config.toml
n_layer = 16
head_dim = 64
vocab_size = 2082
qk_norm = true
parallel_block = false
optimizer = "ademamix"
lr = 0.000563
warmup_steps = 274
schedule = "wsd"
decay_fraction = 0.828
batch_tokens = 65536
train_tokens = 387000000
MLP neurons of a small language model. Each row is named by its layer, matrix (gate and up: input weights; down: output weights) and neuron, and shows model dimensions 48-303. Each number is 500 + 40 x the weight over its row's rms, rounded and kept within 0 to 999. Numbers have three digits each. A neuron's up and down rows have the sign that makes its largest values positive.
After each neuron's rows, "fires on" lists the tokens most often at its 100 highest values on Wikipedia text that the model never trained on; "fires after" lists the tokens most often just before its 100 highest values on Wikipedia text that the model never trained on.

L4.gate233:514572499492553540584485562545498522469475563585469532476463425515530515499483502473580480455404474471574552542468513502480468460505497522487491533454500515507454533434447531532460598568543460520493524517533390475407491509524533546460489547530525535596535483479532517539467480554492457494455460482531496458467474514515442472527474552564467500480529518523493493481557455464485467513462553519444389505543454480515431480522467503546543502457535557471465413515492450494461495541547469463576501437545591497490543454506566507499555530539454479414532435547473524503476539569504526474534445492457557471509572467537558533579559522449521490492498445553479575587512457484524495465505481533492501513431522447540487465442468521579476511533546510484549444508518499507496539458534481
L4.up233:522502504530576430559496496543547571443436494539520446500450469483484523466523578584497486569573511494549418556463553585425466469465502509464492550496534437534577534502471541480479466508470494501486495511549530477571558494500459484451527443414441514545549531469617579549572472456514544489517537488552491511429477494532472497522510533549462473468487512608562536449429539592494448480552462566474530463531545518484480478513517484509549504541504515447503566509457466503555530485580542494527473459509529552434502472459444484470435406534493482527516519487488562530483505524556519512495471516432479467566526569471512487531467531454523546485442502516528461480471522517475520494472509548469557457494508480487514539452516470523507535488524482481522506535514532554526513497543439
L4.down233:457538552479547475550478568606526475460494468528492472501495490529519423526579548513560517499482442523572453537477543533479413516476545529455481494450498484522515513540531536470489522522469489449528457474483501436553554508490402435475546484536517466518542508517485563446471523440566575455534487493597441445498520510514430480521524492549483498498440436504509563511515515533545471493512524571480472532410476540444550535506485532492471497529507459560495579505483478473524442533558479538493531453524578530499502504519472520553420476429471431504440498524560542469507529438456457487450551477510459517496552558488468472566526522526493516444479589541562433496481534464499506548493517477504544483528536456509476507625527494485475500464490520444515506518509473536578509471559398
fires on: "at", "6", "0", "ce", "8", "tain"
fires after: ",", "iter", "pro", "iti", "suc"

L5.gate598:528490569465451475495496582464490528581498439429517459468485452464512504556524480480511456495522448544496559553494503472545572501491477517539409493477473546435508429461479458481474455529466441465434473451436495436541496470566545530488581543516477536499502477425456474523544508490499539440552504550495509430523508524449476528543549550458519537416525517532546549470500445512491473445512502476419476449513540484550493506529471534528455509447443479485492557524524540545583545570514468443496423550557440438518540508473555567485477496490537528526463518507531456440483556523526558468508520428494461546565475502585574484485527559511465465499498531489483542511460465524458510504519545480431445524569469509476505478514489591553481535480479519520404512529480453481505502472521534
L5.up598:536472488494480545469482455536483489534479519486481428429446424514524506493435530516464523474534439517467452526490465442527403483432465448508494514519464546515550490541465467489533424562535509484481550455542495473566502481483483539554532459569406415413454517475429505508564443550550502467461510487458526475478510486506528477535470448467440493530435514500525475444488537504488482560460528549515540516525423521511517474499471510553469421440540429492534496495530429503451471466607513452583548512580422504522487526530532479486495515506528511475543448456511505474471513404577515503533557466481465491568468505456549541517460493471523491480528487406476491506494529507436492536539441516507506480468484537526552479560565534465556532479543427471520487518509501472476507506529467
L5.down598:511490516505583441493569506466503460458495460498458455486486569541519594514531498461503455556562500511453480536548491448487434467514532521510507499507511512532452513520455469548488501451559566564515539484483535499441479524446450470519568505500463523487469449453511580479529532513504472540530495472526466564535348505501510530492540518494474410484524456406445504460462546513535517500519532463458503448483512486412484445577496464481557463491582491480492504511455476429501500493451467525509533514545536518479551478517550465458542516501479493563466547436542503434454493467429480492471528491564474444498453463494462462460443540534547566508583497576496471530525564487465501511514594436561508471482501488505508536571511466522539426556507542433535506572480458514537517447470434
fires on: "comp", "el", "en", "ev", "Rep", "er"
fires after: "D", "d", "the ", "of ", "The "

L4.gate552:463475461450550447621537504494553494455480559465495457534486548538471485493476565503496485547526457492534513469510557574559468497496495505458547562516490437444587516455530487522466424591497551548479562494545515466461553498522516471537527507545574408490534421523522549438493481533523519468520433481538492490531529534561448454535472538547534499515492490468451490588512497469422492467462506494517489495464471430579534550505446478533491488469526477568532487466505472533459480495444526437506419528584459488514545484451499608492485513473470540496410413522437503506500458530477485490504558521541505439481491497547539450456499499467499496483460546570517468500470445507481520499522491499465474473493582399481494542400486486450454516438541551487484485507495540536527507533454549
L4.up552:506463585480524450518525463479587424459518460495424518381466504498494508524442492499474499505539528499474565501588448537534445529469454457541565436449483438598503528569550431499541473485422474521540447481546519435482513501498484541517510555497468468481507494482482443433520545422538526573435455452525430495500546459468535541415499508509524473548502550560516521519559516546513454504526437502486561560530514557510465487499501505489522473530502526538491440480511512521452496519517442470478508476480532531594512472503535510523532522536445519526413481503500460526539452493567588557534478510478499511466501519538570514465559479595540561571526478456553480491475436449545456488543505433488559493537427457480542462571434510491487525500533548546461490506545499495473436565499545
L4.down552:501502479469492403559490567519459540477480568543523519428484491479480476427518496472517528444529479448560531471523501551518482464458528457480466536537488483515531521418603514551512497510562498520517529494475545549451480506556516565488467435535474548508464435539537522447482551494531495470521482475489463458484540436522433492519427513509499579442445507444489482523472462419486475500517441494481505424476496491496506584441487451530478528492522511529541450503559492478492503447478471549423483557533495466481479520508493553514548499472500532479512459539420529551497541489508492419532455588450421424473480478447481534513517491503482500502519499445494498455399447478457496467524525476448500482495467449584556544358496537531478549555511481543484492478500493474478477493485448
fires on: "re", "di", "be", "o"
fires after: "st", "E", "ar", "au", "al"

L4.gate42:534505489477538554571476465428564557504467513453523487511485519478521440540412507503495537498482502432564463472428553458481516541420475455507533531582417491491495470438439504487545578533562573612510478451506440523516506490474475551439442472519557514556522453496518563451462445495488548460486425496545456500545509507513425507528514510476494529543540504474460564525472578491439489470462549492474516479566547507492493534526464445474529547495463526551524489417485519475495473543500452521508453531512422560570506512547516470475519517543480439487518499463528509432549465438482483470562557551468567508473554520502504465490547516433469533489477475525536432501532476520553413455485459546508462474543496515553511507443533522583459525527562465595509434468530512465569483506550451
L4.up42:496500429550526551523517517524461534473450499510460499533547433506531559488458495476514564472474520510483500505482498524521447540482549471528521501401476451427514436492528505521496560500490547519473459476511537484531526562469500493529531567555503499567502485546493512551546423501553548512448455530534476477475518494557473494552464522479468573470481478523494588473573488484486487462557511484463543521522450451520558518528467494519564435483521459479550540536565525450477509492534564465477493537490464513502506523386442539525493476455495551484496521496527496518533436450587493489496492513537409555477528524460450566442561439461469483518548432567518516605541518486535531577460508478556487555542593439522578505490547449512547492531571514375483548545523469543496527542473531
L4.down42:538451486504499483492476511569601516521461549481619475559425438518537518537454534513475510452518461525531538549469525497484487471485468468547561430502440452446452505498517527542501583519479538513497515468573427485469472485566453506502503482472498538487506461504569520493519476492513501457557580423507476541527479528476482559590498497546540556505502506552563491514491526453494515520531479491467480533484502547494526460464539580573522453476495561495512497498443500512490534545451503531535477469441461497510499545559510515496497518525539506492482539504546552483388501512451572528474492540471490487505497507488521483493487580450438502473532525537510470434492469494586553464487521563457517472459584515599452492397548420453427465533585464518481435559474522523503503520529458
fires on: "a ", "one "
fires after: "as ", "is ", "was ", ", ", "d", "became "

L5.gate401:553485544416502491464509525507488485513557414474506454448514478492519459471472508502494421460510477418524577529499450503426480524452480546485462459580551431438575490557450523497489519504521479475485510556539509452496441549508526476501537520563465524498468533510502452496557454483479538457472497544473535503528532449457519578483524559533485488484550524436543567506458464524419479478506488531533548532539552507513527537568520415524474497460456515452498496481420484520473520518525479424576459534551531495552453586456513470446502555445468531451531383480506513431467516491588522549565487492464527556442446458464532485485497491503504455517486548489480497511480509420419517467435511522435539511426498491522504485502465583534532499503447483565535532510484517519427463518528513
L5.up401:491520502542503579489522468474483550519465396522468449448557473540544530502468502527494471504529408446431485522462532492561546454477507513455498521534539507496489531501438440502454466491496557513433510446554540538568453461455514504542470549522431465495578561475495541509515504522498602482453485486464493520526432445542529489531502473460517515547472471459470521480475530488417517558494442444482465399481482468554536528495440452536485485469517467474448569482532469444536495533599520458484505466525542572500447521472423459511492440532478503502583532537524513474464490492454494507425519511435497509468432533462507469471470618571474447478515474403446468511510538535458563498541511485494499495511485602508503445487501522440522525503529518519516558531512605467481496509489520
L5.down401:523484532450482445500494506505510488486508573499479502497533493497546461530515480496513470443506468474501535525495426534499491446456489396523517523464510500402458500585485466499469516561510455488439522528468417486483446549494520545452481502505450432465511537503451476463459450454509416477456466506521493492472482439521461526506480417558406477501472490443537459541499495494497532605484543519536506502490487585486513492526590492429424492552488448518546502442540551450551516553520537514458460499509507504516521478555569482455454492526524457538488496516454542505414560491479433547511516492468480532475466446528479502519418560528499526470527497501576504553488489478546561536557587514450549489568559535496552471681550485480511473535560516496487477520531542539558590519473517
fires on: "C", "oy", "ev", "(", "Cr"
fires after: "B", "the ", "D", "R", "The ", "=="

L2.gate476:475524454482553488488492518504475447476468503524513483503467565472463487469527517471462564544525506469479529498518544524509495523423496534481508497451519538522477469539515528533458509537490538435602502424479490466465512453566417550576498493500436513457560476510449524450448471461430501487531515513568470482560537509486513574451484525493535480556451535530397516487520547447536451529449513463469455464439447440520515438455476543441575501420446447548517476446547594501488492498492454497469455478538540465507624525509491476526498484475424471495473438482540482542493490491530517494506483496445543497480560531528511542496566496477477518451526567527503520483467450499446446520584593500496553501430517575519519521505489469519461517538460475512462568484528505455531496533552405
L2.up476:509481470492527494462519502498494528506530526475496545587513480484536519500556500512561534471585498538561499569490486521499496550484496472493466534484588410499438503571490428470536492504474474473509497558484542557487508474441508487595427444503482522529450504456522562509438539498456523517489475465527494527566502459594474405482508566550542488442451472404400536491549461514471559496438522516469500507485534457498504528470492515472558456501431512514511508551562442504541494473560488430523528443543449600539498450508511414536486543564418462512573536502484468441494472564514490470551514471461526415552492549464524481552523524502486517452547526521479536571544487513451493490507538574573417455466484508506452464506480485475571502561458526559406490490450549455497498501536410
L2.down476:519520497585518554509531512446435545490437451436506426452480547570461562447466497461425491529502546546532482457499491511541490493551538533535411563522516404503480457599500522505497531502485449561455485439453484464491562501452537512474467527438504523493441508507571544500469544511535475501469526440490461502488488509431477519516506488534562534535528496523417509485508582466484498497474500519515514488542472497432526494498464526514464464549493495489529465484510461518451508519457534554489482488492512491499562461498543456467456535492507437494531485492476500485488527497396363534430470576490501470480557491439440512469520457573493542476510504527553616524557519568524530525433464486503445563507464526532481565503479461455586537564545480561414465533517562510481535539461521
fires on: "first ", "ar", "ast ", "only ", "ing ", "ol"
fires after: "the ", "l", "ab", "their ", "inv", "ran"

L11.gate549:517554523484498464479477480499499415551453475490499590522529437531523517521473481445456458493449501504558569525548474567529476499522504561519536510573503543533469471508531470466484486541513449519437498478529540445514456499491508429519522471468493499504457510509462500475431461477413543486429523524541434513453505412540459500483541487567523476514471529480503521551526477546444535447512476601523514540452575457542467497504521493495528544488518548512537463586526468534531452505480485424485447506503533566557449535518455532447460522488449495455512511581511453480470487522522440451488551534584478508471417472512502508431609565477470479491532576466485574453446495548409480451542554514522440547541510481491493438501512537497517471501429504462546456586445553589484503469524439
L11.up549:516546536480473511455447487487487447458449514523457515522474498518385491471492535486468510504447521456511485494548443435481530587467519515474538511503513498521498441554526420492488491444513521509515466608490460526518461490485488487449487504542475556459493573569493443581446561501479492537487526531479448538479461453580448491510516591550463482558449500579537564539503459439452529422520504472547489567512513492443506524500525490527465513463476470483484487559543436482478516484483470518496463458514490499504515585519507507541539446510553451457550486533430507406557513560419526510462564523454488471476467555470510464553494401478490488520517522449451470558471520513493497523445563468535493519528496502516470464511523392510440487574438459464530555492438444546503450495525546
L11.down549:453517486457542506495529523496561477500486452583514488503497427547461453581397545463536444489501543537537503529574499514435538486440555444505453543497460458462497447442540470485559530496486538469552501510523481462515497517436529467527399456476518516581475441477529503462516516487509509576505508457396506531487513535479555475507457500440440542460501451564500473456543512508495493519472495456510494482557564502534536557520496454579511513393534536503511493518514479563527429505467544482473539505512390555509472566431480572584507538479532463544490518510488470461475423492407510480512478555514515493539545483538505504514520547501499502505470498518497441497467527479597508485526522489523543558497506521457508489461532488478515533508548496529519533493526480502527472428511481
fires on: "- ", "mar", "Mar", "ed", "w"
fires after: "\n", "\n\n", "ce"

L8.gate610:523470468568501559509510446526477533398437463532466466474490439514528550465482479531484471437445498507457571411474454531563490496448486531478493468491500515548512484541466448493506512471444544500602515532515494404460459501513483563516539485531487587572526469492455496526504487537475476514582456486487526461440483516526502501475478492512499497537489509477564475465472483539498526544586521507551473518498483462483531440468456521539573484575455532522468504548518482565486443509538508545486557519538502513466469497480469476468462520500460497531435482520571539510471542547503480464460473536483490557530485455458521530574503454528405530481523440548509494593430537490469482490478438561427460516504572502558548509522527510589546482488451514449550508544444517576450561506536491
L8.up610:508577483562522502481510517461449550520551453536476566478528506506474490458500521513471523477546476556578503482512466486531505461427486507527488490503540535441516455560549481518494517500481548466545508524497525501591472499526571555476445519449548573504556460469449561497486453540589492482449515563530459529534518562493472503540577517538475517482573561522537479477555431543546464489444542457432476510480498433509484510502492552460537490450514567559443451490484528419527477427491469519515514537538549466430447521496444482500517516524470499517527484569486550538529549538508457498591451505532534482460523487488481540539543507454479544437498464418472456508478505544469504415440564503504493465479561556488454523528572459516536489425518562546594484511468527525550550462504486
L8.down610:497528515596450550550540489469560495491532493433518488524589496463508492531499488560510458504458445513495555556539485503482537421482446494470569475536533575550505505626489475508454486518509511453538519558550493484439462554587485510451507477489519605540585510445538524525513489520562596561502447476545460546558464553509546426501517498527560499546575532459557454593486486463523476516435518554524519587411446532489488525553552542524550486519445466401430540536494466477502484534486504512496488503474442515441520527539501476500475547452490514514528429530543507541467487530444472466473509565518490478479458532480452458559577588536478457411470434497504541513546553417502526467522538516507494480533571484514537483563510520457485508494556566555564494509486513578488488518515553
fires on: "8", "6", "0", "7", "5", ","
fires after: ",", " ", "8", "', ", "| ", "."

L2.gate428:540425549504450448561476555508453452443452544501449456457453466477492485505553465523587528478451513516493551541531445530509512507463442486421503502501429442546542490499547534454474529516504523472535568537518549558454510470459476553440514473589451467528447497515495499494516416556478569464502497518521462534441485430539511506493498513426480546555522477504476550497527548487554534471528524445417487521571563534552521490467484517461483487483478479553567493471538427529507517485520444495474499513494537566455508475506605485426558469438484485464552515524453439516453478456521464572491531503549466478497589456453549505423460528517421516496547416487491571541439515447455464508473549454494496526505481458475434470440479551539449518462528516418528487438432491480523483593508502
L2.up428:489533516574574455600474548485496427531537467434488496453524450525526506522515518448485468464462467501452525510530511536441529458529470501562480534490451441460508542549427453395568515472535478511492549441451515518532536426502530509486501370463485428515520525503518506470444499447563516485555446470504525456465443479503427528433429536444560503478514523385481550547509505537549469467542492531530476514455486528567507495503506457451413501521445504552462449468450532534560510422454438468519462474521480446544449514571511466487494496480497450471451567526420534504467541482508453518553558473506481518524489409463537477519453494540549487439528493521481566435510451561568434477473466500518513557467433503493459474462490510457451477489503584475483529482489464510471465520506515
L2.down428:580409543495534530517505537419519425519515481442484442514494566519516511446510490500477470543478442453501493479452469504536502432478539522542492536454474444440554471539538525524413498425519477504498507421548515518488446521530491566444426478600473458517475481537496499423499540482449509610492564476454512497480609475519503520508474484554450498495448487440536512526571475550542467429553483470471602524501497470520533525462457430533557494556527492516507467424476412486437454507515426538521534530499483559532437486541520463445517502522507567498555467483520476487464444536478498557493499555569464501542503484551473507501522469474468589516599514487493554512560539501483442498601515483512507547538450546494441470522493472527486452547520458495530514478462465506522476429517488
fires on: "ate", "n", "ion", "ad", "And", "k"
fires after: "L", "St", "C", "reg", "st", "S"

L4.gate536:551592516489438548530544498471548447402489434524516437522417531484549587448445491506457481484414472459562505540487468489531598431530491451510445467488447423443535465472526581487440500502511441490580430501513495516477514460503487470462572409482571476528491452565544620510517503481463452552505477507580512559478419530510531527500503524523606462536547477515496454482521519554506518422570550552490495518517473484500568499498485484491462508523479479525467488469548506509490469445523530464461482517576506511457529487539487529505515484435427559423491457482532503499457500491458480521526486518590495498518485426491511466469559485461501504505496523496495515461476547490456529512526500534433537473520512441486538520546522530524509527479490553529459547478560500524498464450573551
L4.up536:465544517545567594488497494462474480519474443488477551503469489542495482575490501554468550479448502418474463549450505439424519436527479454526481505561497475480487479498486484479500478540476446497553529567505445546509567497517573551497547512525511526438492551536534539518542513437535503429507461482534531545525427580516542487479469437486553552517503545522442497484563444503443475501488511458547453491502556561423513530467433497497401520441424496496505515462503487600437496558491542536495555474438508478449456524442477520506443536435418496474556517453498522555534497525479500529493471483532435550466479453516532434509481432520473467583524525529464497505444428551505466455510538553479494444492446537550496552551506477488538542557463527500560448466556547553524489526543556
L4.down536:528519542424560486461499502513509466509475509495542432587421557515439481537505542554536561513541558460423516569506459505528513478447432474509507561490499486506489468597588557455511464512571458526485514496487460514474470541536463452513534512495514495496463567548554471472460557483469468496452491529590511571547498507559467476573486507517524517532501491438478443528502436468505552494461462545508531502533565517461565444500460488515474485440495535529505552524520484489529484461575466506453493518507451452487454494486507457390526462518440566515449523402532546571524532519496500502448451529552512459504501465565479475548473481570470446516529532498516513525477590491444516538475573494495577507505511446420503478632494434500562503446518511509496583554530520424501476549476460
fires on: "w", "sou", "ild", "ap", "nor", "om"
fires after: "the ", "in ", "and ", "sh", "-", "an "

L6.gate397:558554473471551514452525486508485522520481446490486540450461487478490522545542551540508545471460483533523531509590566457469520493457471434452494538485463497433542498485597464459510565418568482547438439470498536534557604556521524585478529469486498530489485493538539497533481515483448490567485491524526469479496461452506515507534518523478504483516525531544489561543494442552430474521481459484519543538529437458524492541477421488521417481453517516470528555527543528490523501527474467520464483547482519542539484517510488510529540492447541619430465482477418471499483508520463471527572565464446559482458572477464501457444533542421463579521511534494499493557513534548587508577545438435561514528468589478530453471446440456474549528486524463539561507484528488573517478497535452
L6.up397:467490484536513563455556511536449536568513537484407541511548473467558511465438504445437468470483478548468509530469473514486526485457510442529466507506542441464554527526543515545573553501507502462519494495451520572512515436498491489486533490515481581449524518519489431561504519557548477432505495478486471499522572502504442507434461470483499492502568541493530476429445431508515470578457516457526470559504513492505475463553541501546460397536596524467498509480420514578473470506523466444419457485508504557519426565485516521461499442475503400520539494577516422509488514409481499468486468514527426498476499529475471571514561567551528502497504449541530530471487536528458560544518561443526532516481544466495503509480548451550449450432484470545528528503559538518511437473475475
L6.down397:541516505562446520532495568434447511525562533537542577478477475514464593447479522438468527483511514547471565480541514473522470488474463547503577496476487455512482541473527488450527493490528492482510496525496474474537429478523505551450481552438493455492459420407509518486473501497445473486506457421514507428577461446453586481528403448441423539502564475513432450463565440485464531394484538532523524514486444488495482500547496466632492492483429499516458525539520526477542435495499482434528487489511458496542478481518488440452462513520503539478520496528535485511494464478449459509504473441478511397509525453538477510487544449515481514444445496462479482530457547556444447529512504561552565502539466545507503463467522438468448568553527502428535541538544521458482499520539544
fires on: "a ", "by ", "like ", "o ", "with "
fires after: "as ", ", ", "As ", "("

L6.gate375:435489513588522469498547419518486534493530514464477512447448530519411539498494474482435505445508475491520439472570547540437453518507536542534471486490545443516509484458578471538468622513520446482478485458465437424548522449441479464574545493487529489500526499523590489587520454479500531447576466499467420503481573542536458555488473498542474517516573445498387534499503488434514500542502510532468448527497496503477450583489539503551518479493474471449487552517530539534480406520517473496470526502564561538509525442476531574450549480487489462562444524484456482502511504495500497494507461587545534473521446444474492500510505510506445546528436538494530447446490469580533555521518496504486442430437576476498428570456533540572492456482540502560513496526571508490519518441532441
L6.up375:443501465412497566435543494502452459469498471555478494510498473546550475518521456512486426516505491543573497563519473505434448500551527514497462460536539561475491479479482557490518483463509418473472467495483412446539466500457489454517461574477505502447480502488543529535501459410537424506504502536567477584564534540558559519531543472564457516532440443443505475476533494559452516486524509554549492467565476556556496483515531543434466465518452481464497491463471484534515477423429493519493476580423459520503477456449451451472423495530474472547469588460451533430484472528492467487534536490592478514516508454515431439494466470499449499485431423500515514459498496482508467562500420541523495480443500440519503538539514536452497498424552546474553552468540495526508434470572558
L6.down375:523491447498473531463552539552488471495517540429488501509507484520481512542506473503611535581530482492491495497476494502447478377499456509430509417535501463486489460482547533528428492484480499455512474470466574457531449492488512537480493523473572496518465478481506454495550536401461523457553494524396485550490551488504453446474412551471530535531586500444527486457528553468557515469519508509536558538494498431513483534500495516502452512495538511465466521535463491535521491517501543511474483520545483481481484599478524479406502454472420473524492520558510489612460444476498514515580468500521483513495511487526540516370484589517477550491504496540491468478558499503461554453542498547508466469520330485538539498515519490532443512577527504423514419454529511462489507468469469
fires on: "- ", "por", "ten", "not", "u"
fires after: "\n", "em", "p", "is "

L2.gate12:547525497397460578460503497426489540553437452491479499426415502567515494528507533508501426524531494499485452429493558517555518452516419536500517479584521529447437536536557493517493524516520553642449538500482527459519486483540539496495503495491520540462542515615513460517558455543468543429551503456470417470520545466514529429429450530511472475533569552550561536532562547478447528515546542436562474532500519461481484521460536485510470501524557537430486492495482469540472520497471459495542483488531526453569537501517453486493555524511506493495477487538467494515430512498543473504476443521469516575526570454423459511469511429493475506530519508606484522514464482484458481570459513450480439460499462440548551482520498529620508496505569510554474473475480482539430470493533492
L2.up12:497458517464473484435421485436490470555522505464488499494497528552439583582430477453458477451486460510522496472527457468506486462533506438583534484582542465478532456552540488453547457532490490450458449542448496450514438545544471430494465441450479459557531538513517607535492464448555551445510458452468539544478457489486478554470485483526466439477533585522437534545495534488450405503500466565556516515480429538496528481503490497498447429555516458507531528520498457526567460490531458531535484481580470461473511513478501480504467502525438532445541477470526490536542511476463462488572477529531519488509489439459440464503491536450450480493541519449418533578501524466458474528458473523463575572461536508493511526507470536488502513535532584506552517568490463468512484507509553
L2.down12:547517562525534491516568583489453473468521491492512520564448447453433508494489527443469475506507469456453557539530554467486526500503442523578486500468495493527491491566529456466430544501429539471505452560571504411421412504543482514468559549560525470467537436517541553490489519480531497470547539507566508439434496460545510518491530493596500491514554481530488469561447533525512460547478492500498484446551458474504481432554519448488458466481461471510517523518498448561533456517539498503497567518513409477524503552492474444369551484436466479541506502461531420511534578530484457549568481541468466502519481513523524478531532511543515506497502415485449440564487515476470518437500502486498532507509511526565486511393503473463463463485504478497468549487466552578480455484502586
fires on: "olog", "1 ", "0", "6", "195", "8"
fires after: "–", "°", "′", "i", "."

L7.gate584:531478377539559482487505470503542518585481436547442566588503532484505520508448504457482442542492438435513462478520485524493488549553502489456479515491494488491481511481491443440520508468523551440472549511540490552555466522440573523506582537472477541529510521510541507475403491501554576521520496486551525452500485505540519484509509430461502494536449462504514480490417527465532427565486508543532515479536464469541487466522476452588478431528528552476500503512523544501520389465551480467493517477531544561520450540503473546483432495541410543501506463524466482493501479583531505451497482517458517472442499447555444491557568458520501470524498417547539433535491502530457462411533510581522485467450552530529475451551488529488554556507555502453479511595515503508499467532562524
L7.up584:428556520535478433502446434486483455448496506547454501482513474574540547567436517545426477538465590523540582443495544505525513490481496515534529457403468505593471524561489477533538559525569504487470494456448471469494537539420489482532571569543514474500517432522538556499529523470397473536464537554474560588489505463496472515571481491505467513540507466511467415450511591541458451509483487445489517507477446539454406500455447476441494485523519464460498562452522562544526534493456536483528506523523506444544508507569506465472533540483462539489514524489484501500561484492538557512443495505528567473490471474522497502430468468505553468510535509492543468492506507522507478549544519485566525541572567504472588521525521524421481527524570448438539509530497473452441571507502471
L7.down584:429380497518470462533509484442474471503466427510573454421559493518539499545435504497457483431460501468491541559584577435485414553478550505501558497495508518501443495426527488486482521458530465548522440515522553497532530546517424484540519470505516501552452473485478526516531567426482498504520535556518527459535498393508512510532454484527511373450509500537531532499448533493509531584512520578535497429420448558474514501474485523481556507511464499515414478455464475508498511501502504470538518502479561485477471511519469540594538484448524408433478544467466475501503486429552379471488538468489485467560500447442469560487483495480499479531495437473490527516479556510504483510502543460479490528514565546498513478494484521456442498508487542516531575483506439492503492447475479
fires on: "and ", ", ", "of ", "us ", "or ", "as "
fires after: ", ", "th", "well "

L11.gate596:492581529464486467498488535488509523544541545542465514564457489544534421595511509440464468450477506500465479507455540475428407539498500512519490479565503440512462568480505478555457503492458519463476482460529487505516544491409445491512494495614534487547551529530482457463473466525550469484514484458487541487518475467509568494518501573536439500474516553411523570541497568475472484517549452512448442552539493514502431520530537483469420513460570527457494495522500497512523483550474484462400484514459500478569434540479480464533532509465445443539524472486548491429431478481448531505471504505518488443520479471474511543424486420495494454589534499425524508523528415508523465510488550537446440448500603530491549524416536474459559504529554495519530466513446500536537464442516530
L11.up596:520481610560534477523515422525504491462463455574520443533504509456438493444476528506446478459479468498552539556499424431495449527512562530497548444474536505457486508485544547560541498435447436492473474516552505515513507498490515510437486540505519476442547526534450482506484532387583486500543521487516492441474502496502438518446482512583470538548530558416474527451540499438522483524521478472408451512555503422529512509434505528487497525483463491470477531502439516481449476461459537514509438543463421541493476467422480473537535520451538526541526454488620538471551506561431449539518536487453521443429535551462548551479531475497464500515483455494495455528541599460502524503557505524482481499486482443489556521460515474536571468476498542483444584519437538494509404419534470
L11.down596:457434479491472526475527453538454474435498501546520436495508518504478524498498506537495534448488445499495555545562516540486537571486456527484488580520553535533434519467495453593519552511534456524549566472490541518487470487537506495530505454469493493569492439410490520453517442523506517554491525469460525492535470488466507526483580543484508490476453525467505551454533483543449474506529521533568513474508488463448512562562553499472527521498487505503520530471534455485549421535547553496465476476488470451438436493534472526590493437588538550496483491522517521454537520491526559444466444551490502545486542472487516487482441481526506537522488525534497441593533456520621543543551534550487540489520468518487443583426504573481510514442508435510542414496531589508455455522455512
fires on: "| ", "r", "- ", "= ", "p", "ad"
fires after: " ", "\n", "\n\n", "0 ", "ig", "ip"

L7.gate154:419444474476566495509496492554519452543501458504507538511461466502491498454465474551426460518503541475543451499470496482538520535494531473550481488505454512491443505471521536517429505407481477503430548443447464379439489470421435496537514491449470477511490446524475532535394463521463461493505427525500516503497565506470435467438462459582502554528503474516520475546480542514432503497444477487532467529486520455549493498513506466513488473534530519500557481467454564448500515426513473503531489557446545493547466464552547510491514510543562486576476483434508496549513508503437489503471537564547508492511505496488465567466466482507522447500467503530532519433500473564498454468561540503386479508479498418422486481455465414444512488522455495467575444475565527450575526509561448
L7.up154:469497529422567549454466509584554454462502505460500515528478425476535536446444485527462534574507499516500537448481490484495514497495511549515420504510486452529471468492490452474483497510513498493445492468458492510487569438421459511488538519453488495488500482547477477494516468456484426552541558494590533548594506538472546501504464487504498552416490503477513448571554482455437486523398441539546496466413482487494494512474458432442530491441539508534521518491458533426451477507442486536466549517414474463559459538529554520484546522578547467539533524464465537550412490541499570500532487531542446425497553533454459527519456523558471479545456514454572489567504486585469464481490484508497431503525512472498451522437442519432460503413480492460437494531496506468552468508538463
L7.down154:528500497410479453538398537504485515446556485450544490479496463484495499481513500526514500533483497455525467426537524560500518492450546472478556518494509505507548420520555497531488526435547497488483417489510514516576501523476507449492489485486480534495442493501603523517501492495547513453482550480488462495496569447533462447546496467412493534451488453522474563427419488487526479450490500542434451548503537471438500423494516468504517520516502476486476562572465467423488510556518533569433474484441549574488577492551470495460479446529511489507567528423543516504462501604495507495474527523534533478467536468467546429461430498565502611503501494534478543519557556474515473496482528498484511552519426475519452516586512535542372497499411496472476533470532523435563457402539471
fires on: "u", "ret", "por"
fires after: "m", "ol", "arg", "em", "R", "th"